config.toml
hidden_act = "swiglu"
positions = "rope"
rope_theta = 7360.0
MLP neurons of a small language model. Each row is named by its layer, matrix (gate and up: input weights) and neuron, and shows model dimensions 0-191. Each number is 128 + 24 x the weight over its row's rms, rounded and kept within 0 to 255. Numbers have three digits each. A neuron's up and down rows have the sign that makes its largest values positive.
After each neuron's rows, "fires in" lists the words (lower case) most often at its 100 highest values on Wikipedia text that the model never trained on; "fires after" lists the tokens most often just before its 100 highest values on Wikipedia text that the model never trained on.

L10.gate414:140129111138129149081135148133110109097147109139121132163192134132147117093070150149110125095191123173130062115158112137113094122147105173147119115132138115142100166108144145133136107131107130141148071117124106158107103129106183159162106138134151103107146112140118122147076142122133152123136117139128165127111116128159157120104117107090146114135131133127115125111140140162136130172103129159109108131152117126107123161166132132155169103103141107099153168119165112089141133130148179079125180145129142125121169137160128150082121110135121125150103111172165103152156113120141095143
L10.up414:119139104137157141105147076179108099127110145112098098107150130092155164125104168124171104136123110146119131131132109146099120164102109121106092124099120128149129116157116136117158165107122149129141127101138157129096062103123119154118120098141125117120136107174106132132129150128144119082098119112103101130102122157135124144166110113101142166091083147127102167145169086114173087107121084181120131092122135170094135119112182143139139138141130135123183122122141109107112154111105160129103133135164108112123128084117156132107101132129129100141130148126129092130122167133137123212
fires in: "the", "west", "east", "north", "ohio"
fires after: " at", " the", " to", " in", " on", " e"

L3.gate480:098156119105111152093116124115097146143153112119139123111169120107081164076142093102141128106122130132123135147119131136145152123106068141087134155123137091152137111137120111095163133115108106187130126146166128147152158128123107153142157108141133158109142073161136174169102196118138144082108137126144107158099142121118115123121121162102111146089100117123083167126141107160113097139088088117139127158131083119120124078164156121130156123087151114121131136124135156120147108132130146108095151104099142125150140100193145109138071133122106114120092137125152120123141100133139162138
L3.up480:123152118114140147120122118106123136143162107133138134102138127129068187104146118132153123126098079125150120158119130179158123151109087135109142133141123085155116138111121127111134140124090133166100133138157159138134098130117088164121153131124124172096115085122142161140099171130171175079115152142156120131134110152113105141127113127118150123157085130158105148128130102175152077148109068124108141166106139103139135124168141116118222142082146100135123144111134135106141123119131138122097147122098109129100111143171124148146073135120102101111097146148138104139117139169122141158
fires in: "0", "neo", "no", "would"
fires after: " ", " (", " |", ";"

L2.gate207:141112117160124158129098116186093115130097135102122133116162146132131104116100120144098107100101184161142090122140095124148113131141122117168131164159138072105110106134135139148166131142113102086140101082137128096125112124146098114175088122160151165139130143093124115132123100153137139110127155100145117126109078104148100110122056159101134099129131104130141131108132096086150104092113165119134125096132119097089081138132139140146149095109116134105133136161102129147153139121102102141145123116134079110099141147107171111141132092176132099126147134104104141178118140098138179135
L2.up207:126140119140114156152088111164083107120084120073124172100156138122129093125108138151111103118106200147162089125130109143137117131150128111181136160170130089129120084148140135150178113133130111076137105095134131110103116131139082114174099152165167175141117139072124114151109102159155121124125165137147139136136089111151097107107083138105132089129121111126146133120124094076114108101133163144132110103140124100085103157155116153158142115113094148126121123170110133150144142104101122144126125124140101130121133147107167116132122086159130112141162115114103119146134138109138165137
fires in: "2025", "2024", "2022", "2023"
fires after: "2", "1"

L5.gate72:151113095148134128116135106101115127109077144129135105117143093083143121155132159138092124136151111097069120165123140150136117111148152134124140142126119119131171134110160139120163138067142125127141107120129134163104130097130136092162142142123136129170172138127075143139119096130108134118105152157114119107109112106125116090148135135090158197135121090157150115115120168074146081115133136178117170146132112130107106137115098149113099167160089112121159112159097098134138112156163112136144118134154079167109181130100132158106119129108087156164125154125117136135145125085107156097
L5.up72:163118158147102137155135149140165099170114108104126150150166181109081174126137115116131102096128136131158144120153086085090121139156108114130136093107168174158118089110133165122099160107124097135139142125099096112149144158151148154132121122130088124155163137097111109097119109114111153137119124169148088119132119155104063115157175145123143081130152146144152121113128122125117112124153092130113107105148115142098098152124102131158133113062116165133137138153116148104135115125139124129169133153138099112156157122101138143150167133139160101163146149091125183121091122126146139102
fires in: "where", "while", "when", "source", "jr"
fires after: ",", " J", " s", " U", "ay", " S"

L3.gate500:132139127142156119095109107086122147096097123167145139152125147194179085152137130134167112107139144106108135136130109147119111096147122127172137168175159149096139116116166123145151105113140138134090127138135133169096144172081158121125112140146117078129124132074126179147122097139128107176132140090138151090134147147156104142149116140094136137111094152123173173154123156099154118154116184161133105125148103133143145142123109105135174163147150149137150108148150155128124110095098119119145121103120144111109131139150148117136138108168143142139132121157119102162084119072119150150
L3.up500:147166132096146126079109154142127114065095116146132149170122142173177108141150132126131132105145154123123123149133134127130088136135100111149117166124139177096154163104148120151147122148109143130112133138127155145129114167087136110107148137135112099112123151100129134148113102134127126141120127082124168091127112135181078157134118156102075139094098165103189139140106175121144143129137187171139097094135108145126157168153091091150134187138157125130138124138134129147099099109089104124155119087088130152109107136138149152130113122121124131148141141158152128164125114121110143171
fires in: "2022", "2025", "november", "2023", "december", "television"
fires after: "2", " in", " Te"

L3.gate348:127137146117084142116171104136115157138118142123164133139142102090085132124113085106141160122116103149117117117123113089144127100123099163083188139159094107160154148094065122103108134076083142151112116110142123156125084151157130121135148105168110143134107101134127127130117189126138133099122163106115151163094111144146098122104143182130141181106130115149118131103137142164119104101149142100142144108101137119147093125123098119135148140090148129117127134138099089136173115134096138185163148105109130154104138131143088137141091110132130133132101133141170146169144143145151173145
L3.up348:111136100116138115141144120095095193134151097131107121124124130166141139129111128152140171096081121101103135114108174189123134109153138160134148117107105163151112094116141158121098143143128160157106122166139135097148127152104145128136147136102096095138124100173143119140138122144139112138115101126153138126150142131106112103145180131105138129112089087145149124132161155151146118120174043128104118163106141138089112085150167142143139150173129155133080169098105129140112154123125113147139117130106117141111127139162117105147145149178087135119098135133100083088081131155120123153
fires in: "0"
fires after: " ", " v"

L3.gate100:140152122118104133161091120151138113103151111124155131100146100130135104132122153124132127124097129139121109095145105132143107113110171136142141156141095118121089120111161145146149129104167135154113098119142117151111135131165151142143108151139150122148155167136110133108166090129126124151145155130116136119103088112097168141142116127102170120123146127124154121150158164136121142100153177172153086131120095143105152124094123174122177116077156157095144141071121164163162074141124117195152135134149123143130140133105103116121131059151113121134141084068114154099126113145139160184
L3.up100:164160138124158138140148124179129118104085141136152113134139129159139061140097141127090121101083144107127097113131145108130119142145142113125139106136144099087103109145128137111156133105151167099092103111120140118148062127197102123176141129127117108111112207110150119135121134121134146128141109091128139130166113153147114085137091107116183126097148137124112096116145116104132130100127165150133131125133124108129138101115115150110147094104154131116167117164142174125148125152108111133145101122121111138120151126082166137125134092165174111161158110098122096137119165115106105189
fires in: "1977", "1987", "1957", "1958", "1967", "1978"
fires after: "97", "95", "98", "96", "94"

L2.gate127:145151079104155113142120123140127124113168147152149144111120140141112155168157118082114092138132104103101094094112120143112084129173101094134124117107074159114099142135099141120117147140129148128128109123111164155149140142140140142105121119120096098169129149128169142134129097129124166152116121115167153136098094115132149134113110153129150110110122124151149107131155160123174115117121136176151164141159134104070146136114164093141111167157092132135179141092162165166152143101108159162131140112124145119125105188127183106151136122113090097156102118152097140164131151081152129135
L2.up127:151127146106151102137146081125131162167134149103160146116144123166158157143163139107100117139157110159123139108162139146097088129116136151140142139117112124139110120177136173159139112123161169142107116106131152153146152154142140145147158093185129145134150128113118094117106138171139129156122111111061156096133124158084121113129158174133078131121099141135171090113132095140121115118098187151146136120174118136109133122121152085149114098129114123136094095135128117135124121093097118159129152074063133127140135170182111136145141119135114133155120115105109079130108122102142151122
fires in: "2015", "2004", "2005", "2003", "1998"
fires after: "2", "1", " "

L2.gate187:108126104127115135131109152150102098115133089101153167157158133151121146167150153145133108113129106107121161116112129122120098088115147163116117126124150134144146139070149135135133099105102121159138111117147148133085115112091130112133145130136117100117171161103111089137133125128115186135120119104133160107107059163159112117106152152132116146142166112111127137135153150117174140102179084126119118130110094129148123129130162098107103147153128131103138152079123143150124135114177065136113124104175123173116125125148126080173141120178141102124102123115076095172098167129099154139
L2.up187:105164119147117129159101149131116126141111112103176173127126121176137149186139139166106094149167120100182135120110107121119118121149144134150113172141132123117145139073119132116131094113144122124137124102165121122108131140124117091160152136159162127114144133133153129133130124106153161096110112110090150110117110150166113139136151160135138120132170109120102125132147127110157151113140085109114120099088079172107109127157138145146100119122119099102132152063144125133099136131181048137092131137150110121096139135115151082148163145165160118128092158107091115178140171121108123129
fires in: "2015", "2025", "2016", "2005", "2014", "1985"
fires after: "2", "98", "95", "1"

L12.gate474:113121109157115145073125160093146098166136201084110139126143151107111131135169147123108113163086107110152136099145145150131128139111121129132135098123183148131137133101133144137155132146138135135144060131128089115105142135148135120127166087133090140191157136151150104137128155098134106120104105098088135143135140128117123128129190143143157138137126105099099125135122114098122104136121140188129153156128087186076136128120118135120128113161111090154133155121118131166138109131102150091111133179061121125110143116142149096135139113135110130162146126124092129168091140135121094136
L12.up474:091111151133141142115160141143134175086109151129096157120131120109150144055114146163126123113136079132153163149125155162143109117160081127137146161101110137142093121110141176141143128110154147132177112109125151092120137116139140104134119116163094154134148136163142116131161111096155139131103152073117166131149132140111173127174158110131083120090141120093088131130117142164125145150100119094124111154161135124124140081146121129112122142129160157147115089110126148155135155088134142124070164133130120136139153158109145118090086115080115114127128097126160129084115146099130148084
fires in: "as", "to", "in", "for", "during"
fires after: ","

L2.gate340:154115118151122128098137128138116167142146130166120141155110102131164114116100148132132155146121173161143149135169138074099144118115135133172131079128126144110147153114169102150140125168130107092156154153169072073129114133085163098114105096071146180123117144150118163167106113145099135162117132173161135103113160106129099127114112128116132115146127140135131104122143158136117137139140141142168112116086101151126110151136124100159127101128091146154091111098141143126108100131127088090147120101106157134109120134149156131149105164092120135148170119155145075128138157102138169088
L2.up340:144139121150108120089136160099101156086151115147137135141120096140108127102082113151151151110147159167134133162167150142117111125128168137129140099151123182129126178116170122131118139147167128125186080145173044126112133112093129119117099105096133154117128175132124156144071141134113125145123120134126145115146151108138145144129117107109159133125119134159110158176145162143128117136142146163188140113159124131132136151118123116138118113110113146149088099114148107104110129139129070114134137146130107117106147117116156158145136148110065156117188141133151114127134151107105169081
fires in: "this", "after", "when", "criminal", "history"
fires after: ".", "im", " W", "W", "H", " app"

L8.gate504:139096116113124157111105115108169121142115165164111106111130167139138140140137148140132128112130115113111113140137135076148101090174163131159103111108149132174109159178192158106114112122092128133171126155118105139150123138142106154126129135094146137119093148128137095148123120146099129156162161113106157108156123117166106135163172127090070075109143066144144133116118114116131133131104192111140113161119126134135134117104139121124139143133078121127098091104117154145133128061129178142104138164103126104172121141118104146157109139111155131137116161159131159094118139089153122123
L8.up504:152104157118115119140121099130129108131113113151143101121075124113106114125122096125142135181109137140161109143126125105083118168183115103144149123153116160084105114145102068146108129140112100077153104178092109134108159118144124143086095097134073098164118082099117117139147128092124132145124133145124160156125103146162174152107155128109096098121110113171114141119106141152086119103129130141119133119126101141173088107158146133122136137123103153135114109174152144117167114145133144119125150150086137179102170097084125131110126161130130146111068136121141108121128124152120151158
fires in: "but", "until", "because", "however"
fires after: ",", "."

L2.gate510:114126171085175117124104124124059127121111125091148111100152128160129137113197159137113107113158138139178104100155123134134157100149177136120101144149124141130152141105185114178121113135113132115151135114139114129100151112149166108168107128159146132146152101100097123158115146140137118095107129101115108134125117130138120106138123112065142162120095115087157173161112116162162131110100119093131122149150095151098154161123124068093105086132132128103132102127087134147081165124115112168120121134105142145124122149105165087149149125163151130126128114106124115090126119105135129123
L2.up510:126145160131151115138146093144075140121119160052106163123134164138133116120147149110082115147172124170146120131119141122110105131121105112128090093156117128127141104105153140135148131156108092112114136125182089136142116116172136123139108117154135160186145124128088134127115178072139163065131144137101130124130135103164137122115129135124139160122136166141118101138125108132152071138122133117129158183118082108119139154127153098131102122131166130134098135132149132151100136168170104098118068128124110133115115133124160122143160134139181153109085097130143143115145116087099101146
fires in: "1994", "australia", "2024", "san", "2025", "2014"
fires after: "2", "1", ",", " the"

L8.gate242:129149107125085084142126155104121105141090160150153113117144132053115127135104135123144099075147127131092155151094146094140118156108156122158121121109105134109094131155172120106155113102153132106165145167078112140126158103102133172134139142132126162132102143105125083155122135159121133116131173099154157167124143151110125121123140123173117123099149129147157109109109120122116138160153119112133083138171118097167129124140118140127122140163110130123092128123163154134122148102159142098179149113081117162089160157149099101137108156134140098123136081133083131168130140112136177101
L8.up242:135103124174163183108150111088145125163152116137102091132134141126122163091117151147095118141164102130193135173152093130096095143140104098116150115100127116140164131114132149136151135123138091099133129073109138092145125136107143106137129139144095123126155180117131097145111119119147084127121087130120201149150096152106125129106157125125114113105147107103100153143140153149082145113126127107138095135160100098148099147161106137129127115096180138138100134133084134106121164108148121124148102157083134115103152149119108100177142098111165139111130131144087144099103102156129133146
fires in: "when", "as", "in", "before", "after"
fires after: ",", " W", " and", " gu"

L2.gate493:152111110116136101145125121147120144147108140120113125138127119133147093124137114167106099162091118114131138099119107094077110143091065146155123083159100079139119137133122092126123157095145102075124155156174110145135150133120085159109127122125117126116144148143141143083138125098112111123153147122138158145120096155116136152155126138135158099082077142066126110115168066120125111139143143127162129107123137121130110094161125086138148190141133117132143105136124147138119096078115088107138129103127131140151111133109132142114067125112154070121107111124085143124104134084160105094
L2.up493:141103155148155132166126138094108156140147136112134164121114126144134143109145154175139126172155119117093132138128107140139104109123142161151135091130124100179127127150155094164116131132095138134146141139129148106132165117084083139117141171121117125161136123134139110111095135148118114169133191144114147127185125107064085154164123126142112096135131134136111110127126091116118159144158107115126112112079162100116117129176177143114137151129100146137093161127136106100101165078105116136133144088140095131188142131107096184129142095097143111130099091128116157113157133170123133115
fires in: "2009", "education", "2006", "2008", "2025"
fires after: "2", "ro", " E", " Pro"

L2.gate393:162150078117156168121137118136123108121156114110132165163142068129141104174162145129135122122117137139084160122150127139115144166201152096151140147111114103125102149130135121113126133110108110153133141158086168105146141104167137144140097112133163129084177143150123091151129112138097120136131119108148159117127104130133150132113103128145121099138096128098149170141166133138153144072134097126123118099079108071151094160077142098152149138125116152101119123131088117161195135092151120120126177143129149079109129137137115131121106131140113122113143152106106111112133145122163122093
L2.up393:160116062149140183117120118131127146126129128108175156156150067142122118160158134164106120097121129115125142087144131146157140155187153091147128132150106094136105136138115130119132170125137095110113162172098157122126115104189127146142109129127142148090183143145137091136158115135106092144122117111137161145131101126116114132131113099127125113144131125112138126135156106149131179069144105139134123114081120097145080159117149144166152140130126133107137134124093165132169153095137131119142176133129136082120163169132090104104108116114129125095111158129123130155123164135159161084
fires in: "in", "previous", "previously", "premiered"
fires after: ".", " the", "\n", "\n\n"

L5.gate312:147062109108153132148098150123097128120150137106150092144121105138131160153111145169136117113101125101091138137169130137152170089139122157125131144123173083137154137130105119109162198103170121151136136129102109121123085125147157131145116124130101153109116153106097158113144133129141128098081167125109048122147146130127173119092133124095138141112148135133123119154083148157128091136128122121140087141119108108122087102160115170094097098148101113145174152110114115121115096150110136127136143091105132175144137137131127099137092110113096156089097132163095096143138128117098143134
L5.up312:145137141159174112120100142165106123126138123174100130164116117152101152122113141152167113113120124107110159108168089136107150098143143158106171123095176148133138156122124147150145122158146135156103127135109146120123103135133149119186186126141120143176139120132128160077129147133128073120096129115155126127089120089107152108119156119108146180130134136152117147181105114164135107143115133085095139094155096124127060086118150164117091152153120112119105121133112071143172087109136117122147119143139153154089154089105121109135123137123130139086159153124141109107125140113110116129
fires in: "was", "deputy", "and", "is", "elected", "well"
fires after: " he", " He", "ut", ")", " elect"

L2.gate130:113128123145175135162122128147110129107114130128140137142101118159153112121112131183095146104113101107177105094127085152090067136128107123123120127185131069079144143150124127127119125146145104093136134137135112123125131157134119131130097092108152131116127126165136131149142097124150102098172106134109115144117132135139132152166070118160123120115113115140113126131162083050112115130102115110113162119092132090112127136104121136126148140136123133158155133111124155118087164098167114091149120091170107116080100102099107089092119129077172151120129147160154138167132137100113105111
L2.up130:138117106165186098114150122130164104134122148150142171137159105136166123097110119123103116119134133121151121107134116139108155164103084151149156122143156126074137148170106128106122165133079116119132087102137145084082134087113099158080128110123101095116131094148140152162084120113166127072166119137150125161119116130146138140170117160103080104108092163106103143075112131102147144172101153142114160106126147129101138115124116113092117122101122130172137128149133160118110139082147098129121145090121158117157137119132161116138133130101169141113132153088160124122132145101116124140
fires in: "1999", "1993", "1994", "2009", "1995", "1998"
fires after: "1", "2"

L3.gate412:133096124114101124104109105139126112117108121120104083116120152090129110147099119129184150132125127102150109111156137119124138092147127099145130178103115118123158133067152113100081127125131147138170106146164096100138093080115120165169108117143133156071141116128119130108119145178088141128151103105163130150132162109156131112141097119145138142113133085118167127121134161088145147111148096194141139074165138113102109114172105131118165134132112118158126129160088159116147146122122180093123163129128145144139115120109149131133125111135124130104150144086083107145117114104171121080
L3.up412:160137145105126141108092096074115103117076137118104097156113120135112113142130141161164141132103145078122107101099128135119112156099144119131129178128168122109122151093179147116139161100143132121110107157126087107122134108157165161164137131125106112108147152082124127118112127126133155144131107160130124142104166143177130112137091160136149119167125132103135138142113118122180127093086159166130117103173057106105107102097148091130089127149119143157180152113140136111125132101141117129126157120133126132102160129151150105108126110111162117131123095137121061144119122108096129070
fires in: "he", "when", "it"
fires after: ".", ",", "W", "I", " where", " W"

L2.gate491:110064122161106103122135131127177078120159153122156151104151132129168098154122132184149089157113163097119150111139094164106126102139109111125148137154131144141151133120129137129152142118134076082114140138126135145082145155120110174153164065121132120124116158129137125125134115194145161126154188151104113143109120125120102138158103113163114110147144140085137098164147130134111143159127136147133089109113144111148138138142089102152099107140144149142105147129115088131088151123116089165139138161105116124134130127147171163158165132166118111144133083145092149120127113117104106151
L2.up491:134095117157134114149142135153171065118151150139142136098135124141172143142111142178119108114117152127119158093140106149099130123118122107129152112165145121118152105170112155108153143108144079054107103123156123155091119125147097146148194082110134127117092159136112116138145088174121140113146180132128123155134099149149096121114068105156102123144132147112111098158161118126106134133121142114123101120127155112135138129163114096153127134139113148116114133160127093159077158101111065111141105140138155127124110115127179135132125158138109110100132091139080141129133098125131094160
fires in: "1985", "1958", "2001", "1955", "1978", "1968"
fires after: "95", "98", "97", "2", "96", "93"

L12.gate305:102079134132185159117154102176105160147136118109079171104125092100137121143125126131127140133156119165112146144097097124105112136165117097172140097142112150175115142121156152116093086110136143167143162136150124144194129143116130158102113095131102128122091156144139153146079121139075158107118136122119142126106131112135150147101146147129108124117129117147153173074166147102116161166110138130171126154157120137125104130143136120132140125104104135099106092113147147157116161140108150115109161112101143135093176124141119077117163117104139165125152111132116155088102143171140112125
L12.up305:145079165102178149126134097089160129130147124137113090119164128120144088144152139145139136134132106127138154150153173083119176103134152083141138120119144145129108095142091139136126100095079133120148149141127116123147129135105114136130143088141124132131124085137139148145106127115171134125137139104157146128145122142110112139117095130087059109140157143144174090093145117118167143133115113136137157147136108107115125184103152125129137088131110109134109128133159145175109127089158147149157135128108091157105159093127099128167177145106139174074089161131131138136143100100102174098
fires in: "in", "character", "institute"
fires after: ".", ","

L2.gate367:145147132140122117142110112120112111094122127128157076144094147155137098111132111137171148158113144099114158162150129162131120119114162143107130120085121095162110114146172110146105136063092158132083105143122114137107156158148103119103088107125138116141141155078121111163154131146129134188109135127129113091169119102102128138112091118127117130108082181105137147136115162124100106153107144146102073122139134130132138060102108155155145168128123117141096142127139132121141116137087172164084121133111101108113141134183117104121125112158109113156154137112128062135156146142117127143
L2.up367:137130151136098174088155120085150096120135092143158131133098149132129091125129122106176154125096165116163127150149133099157112136125086176111127118123142146135092096142152143111091142099142134119098173162121132133151110135150117161058100114115144103112128097121107123170123137127132145160130135139098142148147144112104115156150138107098112096143124122127115139128096161117070120201102156119103112094139167134107131144146148126121165135089150081103081135166137153162159103111122162132103145105099093099146136124184138148100136129133125114176138123111146104164133140143140131141
fires in: "december", "september", "january", "november", "april"
fires after: " in", " on"

L5.gate239:132106069099139125113116142141115118104098140140127113157108127115110130103158118111109112132164156164122131115119122171135120104137127081148123105101072139142136134103128121170104167129147102125108118110138113149170148177124169155125123110145117098113135146158164128159080169111165178126132100137150107163076123118120139111099148123122129105150082163115146145123105123140174119097131133139080110163163127106150120116117106168133131155127146153129144120110126086153096131110146167149121151137146128127145196151081138094128145147155142139128166126097106151093180108092152136084
L5.up239:123098097099146116125127124124111150103121122084149130142114092111155118151105145143097096128119139181148142152130085129120105105124122105132112105141096103129135128138141132132127129134113173142173119130176113040149156121104192167125168123136162132144146165171110105088150173102132136105104129065111110153136110113122127144100131123134146108131166121138099121094159117139148143137117094136142142166118125143136141113117124120122133145169148125161125137121144076173150098069141128131149099128153134152136123123120113096152108103097126070086126151123085127118153121132185154101
fires in: "in", "from", "at"
fires after: ".", ",", "\n\n", " F"

L2.gate379:141153116091135157081158084136101152096115136155117113107116091099123120147107104147112133108116150095138103127159149106088104136109100070146119087118098137118083147130189108136107157100141133119123177178131112110167130120142166127163147125100146133111145129145173142130127097140089132112107146114125114174142143114120141185153125113184152092156158100121132112145112120141142096151118140130139147125094134098125120114122115101140162134116106131133127125134127119070153170108123141113164154140177128112143172117112064162145104122103138116082122108135112126133135156146139111077
L2.up379:145131096082106149117144066142108163095144104144127153104109104107098103119088130120118143136130148123179082103131119102100113134145125088155133116116058104122117124154143119144114137122130121133115165142153130115198120134093118166148115095137141123138136106174133131097111127138153096118126129154111120169119140102111156137153137114195131128132147107123140171106144130137120101098084161119150129142132133076138111124128116121143129099073089176111122122116144132116160149097139130101163177138147123121111154104086079117114143099098147137087148149128099158107126141160108083116
fires in: "in", "during"
fires after: "\n\n", ".", "\n", " D", "D"

L11.gate447:129140082154122181119142109132125114115162111155092112124133118114187111110098107151096104188147123167116114061122140116130132137134141103177133119090127106117138128160112097141143136117130127124092132099150115134099122179091149154106156116101143174162183152163119135160129160122127129147130132094113143147117129158115129113106167137116111098107113114127149147155105141128143163105174132104150146156074140163102126132142090115142098148143071103095115159093106125135101177101125197118143112121124129127126113112159125103128105113156142118129109135147147097146122161138151124092
L11.up447:128153116119117127135131127144141136108126096143097121146129126126143128096138157107162124161090143153115157153143118158171132102129175157117106110156141169134133138126140141144118111107137141160106142107166175128093151132188155135166152122139134116137120164126148083064083117160130132103123099158166103174132146103148094099105133132128151146114161113125171154126136171095133146110111109141143132135133125117167118128068142134134102145137080123118101119132161115144125116135160179084115175120118118147138144163124168134167158146082116101147119105066123166086108142101136153148
fires in: "in", "at", "after", "reached"
fires after: ".", "\n\n", "\n", "A"

L2.gate482:074085145131135147131145130171129131140115163122148114131092173143191121104154113151107104114124159140121144139153140104151097122161103113149099117160106133109165146134158141130140132091116110079139108106135128128125124147116099132140159118137176161132090131125110122141136158139157134124062134101133118127123126113168122102109094130123107156125102184120112138156151129088176147133116168085124123155095127124120134156138137148133127119186137148133173098156119091155110134077104091107139116122190111112160096157106134102087119152102157083156146128139115151151098125096135134145
L2.up482:122130122145167146117115152162104119114069117097104154100100166134158130149112150188098136128165124109137124139141124136147121180162121068125097103152147131124136132147170106133145110140135131168169128111097132115111129106087093098113136180124134114133109132155109087123139145146129096106117115132119126142156098178150114091096094098090130149108140164143103114123133104080142133134122109110153106129112120110081136162120163144157146155149112129126184113178118120149102143090152106098109110095170074123102112139113130126128134143096154108142130116107101111174090151135135130101
fires in: "2025", "2022", "2023", "present", "2021"
fires after: "2", "p"

L8.gate350:106129113202096131186141146121166122137109103095103100132135104166142141138155118146097128100105101151128100088128152171171136146117111146136105134107121137137145132138114097096107102151121137126151098063121136156140161151119131153169098108160104133165144114084095081165153143083122116139103170125166179126142090139107099165123151131098106114148125171150091115146131148144131142067113100132126124176105124148112179142095119153114125121145151119114136137122124123141153120149140147114072141179147139095110143117102125158122127132138155119140137143115118123102137126139156118151
L8.up350:112148119184101100144130090144125109139153115115074178170116126120111092081138150123180124153119130121142164110117122112108094181118147111082106122120133109122047112121115101098076138165159121116132123115127128096110120142193140154093135159116125088118126112165156138133120126152117122098131101151112121094121117133100157166118119106129136140109128109096168141127164124136116142175182124106112134160161100140125150109115133129101163103146109177131137106139159119131133101147112167105123128140168120108129135144102134126141137113133098117127179092159152098108114139129167117146
fires in: "is", "the", "several", "some"
fires after: " on", ")", " the", " in", " from"

L2.gate318:147103160138097128117146105128154154089093170118106141175137092124142109157109147116137136119133109126142119133119113120118134105144168133130134152137110144118136145104162103141113132089135130093130102164159102114141151121144125139184110122134113153151138125116126143145114133149101168174133138160093139166119131129153124125122134130157094136124118113117163105095136154082149093124112144163149126136165107112090107136106146140114115066135099148154116139132094101118173123098159179125117201130130102144147159071068153168122091171080147109132144106121092090144100115091112097116
L2.up318:137137123129076143095132112124115120105122172126090136112141071060132100151105111172130085121115133116170113160141110122114115102124145128127117135118135141135109134092168101144126154112139129118127134184110116109114139107162123149169099084114149149125119137127151149093118139120116140166130119151091108141138156107101096138140130121155102107156106084120128110118144133119136090100132110200127138116149108114105065136125114156139142137159085122146112172132098156099145142111124194140122188148118147121120164117075109146127121160107145115114121113104063120143110112136154116093
fires in: "he", "where", "when", "while", "after"
fires after: ".", ",", "W", " W", " Wh"

L2.gate209:138090125122141124155151105119123143119131128125138124156102124139121082161150126166099092111136152127149122148146137146111132102147142103094104126115061132114098153128187120143112107052137068133109152140134126125121158129114170125140096111102181132164154160152151099109128195152118116142132105102101122138120149124111121148104123091180133123131126091142129096121140158160130138092119119154162124121143121133121124123103084132175116142159143122146112160153113118150153141122129152178177153110154108130109162124107094125163158143120131153109147138163085101138139153102180100098
L2.up209:136117115134112122141142104141121113112122115123143139177104136133140093145133111175109119098087168137135104151121123136126148108139148099111102103126084115106127143148149122128111102103177095101093141135121120112086157129099147128119096091118180132143131139145189104110123142142175087125134101152094159143122128115131108154153120108142122127163151102162104135123180126160112109103119137153175127121146141126144109134098115152153104162172153140125108116169113133132153147122128165187171124112176099110109140122091090088143142120104147159068176148163109115132174122115167111102
fires in: "in", "following", "on"
fires after: "\n\n", ".", "\n", "ollow", " The", "F"